config = dict(
    n_layer=8,
    d_model=640,
    n_head=5,
    activation='tanh_gelu',
    parallel_block=True,
    init_std_qkv=0.0232,
    lr=0.000727,
    lr_mult_up=0.781,
    beta1=0.9,
    beta2=0.99,
    lr_head=0.00504,
    final_lr_fraction=0.1,
    doc_mask=True,
    dataset='wikipedia_en',
)
MLP neurons of a small language model. Each row is named by its layer, matrix (down: output weights) and neuron, and shows model dimensions 432-495. Each number is 200 + 40 x the weight over its row's rms, rounded and kept within 0 to 999.
After each neuron's rows, "raises" lists the tokens whose logits its output raises most directly, leaving later layers aside.

L5.down1024,218,208,214,274,176,235,209,207,229,220,163,225,216,206,217,163,228,182,214,231,112,235,263,181,245,211,250,214,185,156,194,186,154,213,282,225,197,196,184,164,220,213,171,225,267,205,171,175,219,245,225,196,219,260,211,181,180,225,215,240,190,274,209,202
raises: "1", "2", "9", "B", "R"

L5.down1045,227,210,204,154,264,164,211,193,224,174,194,130,234,222,185,200,183,205,129,164,183,153,106,158,224,195,293,151,167,201,190,196,222,143,142,212,217,206,242,233,204,217,238,170,257,190,192,197,214,256,229,204,177,267,170,201,193,219,192,218,211,222,191,176
raises: " it", " they", " he", " she", " we"

L5.down930,174,295,195,198,117,252,178,204,261,202,241,205,207,165,202,188,206,202,213,190,269,225,245,158,100,284,179,210,169,160,198,173,233,166,194,204,199,235,165,212,189,217,147,212,223,161,242,212,220,243,189,267,190,142,204,190,242,164,241,181,172,269,167,173
raises: "8", "9", "7", "1", "5"

L5.down1450,165,206,236,220,220,229,241,154,212,269,225,182,168,219,198,256,219,187,31,227,243,237,341,244,219,226,159,160,228,193,211,219,151,202,183,169,289,150,158,254,147,186,160,210,179,240,227,227,307,165,242,192,193,198,232,224,206,192,191,179,233,227,127,147
raises: ".;", ".", ".,", ".)", ".\""

L5.down480,202,204,291,197,287,203,231,139,126,225,243,266,229,188,238,191,189,220,162,131,294,241,198,262,207,144,186,208,285,219,195,181,234,206,161,156,165,183,240,178,56,214,166,264,247,252,133,262,192,163,255,166,249,206,268,242,221,219,221,160,250,196,203,195
raises: "'", "’", " in", " with", "',"

L5.down1709,198,204,163,233,195,184,238,223,223,274,189,286,186,97,235,146,237,187,122,217,196,243,201,221,237,159,177,212,251,195,247,244,224,198,219,162,132,187,154,246,210,110,146,170,156,213,120,160,231,152,258,202,220,179,182,143,222,157,188,175,193,231,253,256
raises: "\n", ".", " ", ".)", ","

L5.down1377,162,199,182,144,176,217,213,179,202,193,150,195,200,238,147,114,173,257,163,182,214,170,155,228,193,187,257,181,188,179,226,201,187,197,166,229,193,151,195,110,221,159,237,264,116,231,190,227,264,155,159,140,142,207,200,201,143,216,68,152,200,169,216,221
raises: " they", " he", " she", " it", " after"

L5.down121,288,203,154,167,195,288,208,142,230,173,239,173,228,165,124,166,159,160,155,198,194,193,244,192,187,199,206,252,212,215,177,195,241,186,236,150,196,136,228,181,227,218,149,200,183,191,234,204,172,140,240,200,171,309,217,254,284,266,219,181,170,278,141,179
raises: " it", " you", " they", " the", " these"

L5.down940,226,275,181,237,260,202,140,189,239,174,294,187,235,144,147,119,231,210,215,285,140,291,235,210,150,196,187,111,199,211,198,172,176,194,221,173,180,132,216,173,176,173,168,248,210,246,206,220,250,219,182,165,196,221,294,242,205,133,247,276,247,249,227,246
raises: "0", "7", "8", "2", "9"

L5.down559,218,196,195,136,229,156,230,212,220,245,191,157,226,216,209,196,237,240,228,181,176,302,234,202,132,249,274,230,136,196,136,283,127,156,149,212,197,161,187,189,187,229,224,198,172,198,263,179,200,260,251,165,167,171,244,183,213,210,226,153,210,223,217,101
raises: " their", " a", " another", " its", " an"

L5.down984,214,140,207,98,270,227,226,254,195,217,230,239,207,194,247,151,136,294,137,163,169,158,226,206,223,194,185,177,187,217,301,236,156,247,290,262,196,196,219,193,170,221,232,177,158,175,195,231,238,210,234,218,217,168,195,222,254,241,220,143,256,115,204,218
raises: " in", " west", " abroad", " across", " south"

L5.down1303,238,180,177,111,197,233,200,154,172,199,226,167,247,162,185,235,234,180,265,136,156,249,198,199,169,213,257,216,63,213,194,186,189,200,232,197,222,161,200,198,174,263,211,240,247,213,180,172,203,226,213,192,227,137,220,195,217,207,204,224,222,219,198,186
raises: " its", " these", " their", " them", " this"

L5.down972,289,196,197,101,218,231,180,242,218,198,168,284,194,224,139,265,178,222,236,159,231,100,213,186,195,275,241,192,181,164,206,231,192,172,261,205,204,147,126,204,251,208,156,163,178,160,160,211,207,225,231,235,209,241,228,215,223,288,263,245,176,257,227,145
raises: " west", " northwest", " south", " southwest", " north"

L5.down436,242,212,176,167,191,188,184,150,260,171,205,181,234,216,238,167,204,212,127,146,176,208,124,159,197,227,303,185,165,185,160,192,181,71,208,236,198,174,186,187,226,220,141,163,214,171,241,145,263,203,222,207,130,223,137,206,176,233,151,203,159,286,242,193
raises: " they", " it", " he", " she", " we"

L5.down1504,213,214,212,172,156,186,187,206,191,208,193,231,240,227,221,199,223,237,149,252,200,220,226,206,180,164,338,192,132,114,176,239,221,141,120,183,184,261,199,147,235,209,253,243,177,172,227,206,287,236,250,191,175,207,210,155,127,218,179,202,145,161,227,195
raises: " it", " these", " they", " following", " many"

L5.down506,207,200,189,158,234,170,161,228,195,235,238,137,214,212,189,112,196,177,193,239,213,280,182,218,216,193,194,213,204,249,176,198,223,188,190,172,209,196,217,205,217,212,244,185,189,241,194,199,198,155,229,130,151,275,69,208,157,195,170,257,199,238,258,307
raises: "ed", "ing", "e", "es", " which"

L5.down680,180,183,214,166,282,172,205,165,230,206,258,261,212,218,290,210,207,273,184,203,195,296,192,303,187,196,180,191,270,169,222,167,237,184,133,162,130,169,176,173,155,155,239,224,229,223,225,219,175,242,139,226,167,286,204,236,184,229,152,143,217,198,121,203
raises: " with", " in", " towards", " for", " by"

L5.down1707,185,175,154,167,187,204,241,191,179,273,257,151,215,146,160,248,233,200,227,132,132,262,178,131,226,187,261,218,53,225,149,171,203,232,222,211,179,204,203,199,197,205,197,204,185,222,203,195,156,219,224,219,179,135,200,191,223,171,236,171,197,230,189,182
raises: " them", " him", " their", " its", " itself"

L5.down1511,193,181,133,111,182,167,205,216,144,255,264,126,223,166,238,163,211,223,199,167,220,273,189,141,177,254,253,160,180,229,191,212,236,181,165,252,169,190,175,177,173,180,248,179,179,264,206,204,180,166,202,231,199,208,110,126,193,238,190,153,175,299,185,174
raises: " each", " whether", " this", " their", " it"

L5.down1760,170,169,188,246,170,208,236,204,184,204,154,188,203,195,295,194,208,157,172,205,144,160,132,185,204,209,194,223,243,295,214,222,191,206,221,182,201,259,209,119,210,183,274,208,221,148,262,226,261,174,155,233,223,150,172,206,162,208,139,166,211,214,222,251
raises: "ar", "are", "at", "il", "ions"

L5.down1342,248,206,232,173,225,256,189,151,120,165,231,174,227,216,229,170,182,199,140,136,272,191,232,239,159,131,252,224,240,143,119,255,226,147,198,217,235,147,204,183,183,171,311,179,191,170,219,119,161,215,245,227,285,243,211,285,241,155,215,105,219,147,261,188
raises: " in", " by", " on", " at", " from"

L5.down928,217,171,180,79,175,172,208,199,264,143,216,211,255,233,180,191,232,221,170,205,174,162,186,130,173,171,271,182,193,93,171,177,234,135,230,172,218,185,212,181,243,312,165,189,188,209,269,96,184,176,210,228,174,178,137,211,129,205,176,208,158,260,272,231
raises: " they", " it", " we", " he", " a"

L5.down699,197,216,173,171,229,225,228,121,199,159,196,260,222,225,264,195,168,197,198,243,257,185,234,195,174,144,268,214,174,175,186,268,225,219,181,181,227,198,212,189,159,177,240,178,186,183,165,169,196,186,236,185,212,219,152,215,187,288,242,180,217,210,232,127
raises: " there", " they", " it", " this", " you"

L5.down1820,183,231,156,65,218,185,246,211,240,207,236,165,180,198,118,163,182,130,153,158,159,203,228,156,219,182,226,139,165,197,209,193,180,247,258,170,232,209,209,199,234,275,220,188,224,225,201,173,252,196,181,213,198,263,131,189,219,248,235,242,141,251,215,167
raises: " these", " this", " how", " whether", " what"

L5.down226,167,211,164,175,227,194,164,223,210,220,231,192,205,223,225,189,188,230,210,181,137,242,112,82,172,168,171,177,275,241,218,225,252,232,210,190,196,208,176,223,120,240,132,208,178,204,185,98,162,236,172,136,145,174,142,146,202,187,192,215,233,213,149,170
raises: " which", " whom", "als", "ed", "ical"

L5.down1907,229,206,131,76,208,219,231,188,270,233,234,160,201,207,146,178,218,178,171,176,142,181,211,195,230,204,299,226,74,164,248,240,221,214,200,188,190,231,224,201,196,186,212,169,211,243,210,136,188,228,254,164,180,217,122,191,195,224,202,184,171,265,219,134
raises: " this", " these", " any", " the", " them"

L5.down168,280,233,168,116,178,260,246,197,185,176,192,202,213,272,243,151,152,153,195,250,125,225,164,182,211,165,202,271,191,195,208,166,167,182,183,188,217,229,150,178,217,262,102,190,178,244,150,108,139,171,180,206,209,216,152,222,207,198,150,181,171,262,192,224
raises: " none", " they", " another", " it", " she"

L5.down594,264,160,188,221,202,206,91,187,259,229,90,238,192,150,171,205,171,259,189,197,129,164,147,210,162,206,267,166,246,177,217,206,156,202,194,169,183,174,176,170,157,174,238,191,143,143,148,179,145,246,199,188,196,205,225,198,256,248,225,108,226,203,167,139
raises: " by", " since", " via", " through", " with"

L5.down1026,167,179,284,186,263,171,210,174,210,207,185,242,118,205,174,112,192,312,188,214,195,189,201,185,129,137,222,118,192,170,202,258,232,168,196,227,225,194,283,180,155,226,180,279,120,307,226,182,240,258,130,180,191,251,215,197,178,151,222,161,215,196,214,186
raises: " when", " that", ".", " than", " she"

L5.down307,207,174,176,125,179,151,221,182,257,173,216,214,256,187,218,166,163,178,239,197,190,200,195,201,187,191,325,235,157,154,147,200,192,138,238,177,243,204,201,155,221,227,194,201,166,175,234,131,299,289,162,259,176,179,199,229,159,247,170,267,186,224,158,138
raises: " there", " any", " these", " many", " this"

L5.down1145,220,204,221,44,255,218,197,166,188,217,201,194,226,157,197,261,224,237,208,91,202,226,240,181,179,210,272,221,187,151,162,254,193,190,226,237,178,141,217,219,118,175,238,223,242,239,163,150,182,221,238,211,211,213,231,205,255,193,238,74,197,190,184,145
raises: " by", " with", " it", " several", " together"

L5.down205,204,83,183,174,191,198,160,206,196,246,260,181,201,208,177,156,226,282,178,144,215,185,146,167,252,177,262,241,163,222,123,216,187,265,225,178,225,146,197,242,166,241,195,164,207,210,205,147,209,245,276,177,174,293,237,138,213,188,184,146,174,214,206,191
raises: " means", " itself", " them", " whom", "\"),"

L5.down1308,203,274,219,200,239,189,279,193,270,202,170,202,151,120,161,218,143,157,202,187,192,228,226,233,210,131,249,121,201,179,205,157,207,188,210,179,109,180,176,215,181,169,241,259,218,219,150,271,243,267,218,144,242,180,272,180,225,162,167,177,240,201,197,237
raises: " are", " were", " include", " have", " exist"

L5.down466,237,211,162,93,217,251,227,187,168,208,248,184,189,197,160,253,231,261,274,146,152,210,195,156,225,175,280,202,88,128,169,261,191,230,208,192,179,187,195,176,283,222,206,251,258,253,147,181,150,200,192,195,214,187,171,167,195,200,198,223,154,212,206,169
raises: " it", " its", " him", " them", " a"

L5.down1626,168,217,177,202,217,180,106,230,171,226,224,236,222,237,218,208,250,160,166,235,226,202,129,141,193,135,200,216,263,252,188,179,209,249,159,167,199,156,115,149,162,244,145,193,184,227,207,189,237,152,239,194,129,172,194,203,217,114,215,225,186,173,152,265
raises: "ing", "ous", "ed", "ings", "s"

L5.down1358,161,198,158,189,190,249,162,197,181,256,236,200,189,194,229,155,210,200,199,247,237,222,243,223,125,241,177,160,139,248,214,263,205,181,144,148,177,158,253,178,176,228,292,138,231,240,180,255,212,226,247,155,223,154,208,220,274,179,202,188,194,165,237,133
raises: " exist", " occurred", " ever", " qualified", " him"

L5.down814,89,240,264,226,214,282,164,206,210,235,230,164,153,179,187,280,171,190,148,101,263,207,230,153,175,162,185,225,191,201,175,243,179,235,284,214,151,154,231,165,137,189,208,270,191,198,94,161,240,218,158,195,157,104,201,186,205,207,248,107,310,167,213,157
raises: " alongside", " along", " out", " shortly", " on"

L5.down1577,232,243,184,182,178,228,165,261,228,202,272,210,208,219,171,174,233,161,156,206,219,191,262,163,191,176,167,236,159,210,223,211,230,181,180,237,216,225,179,139,177,180,157,174,262,175,259,159,170,207,168,217,222,177,207,220,216,267,170,233,150,250,178,208
raises: "3", "2", "5", "1", "4"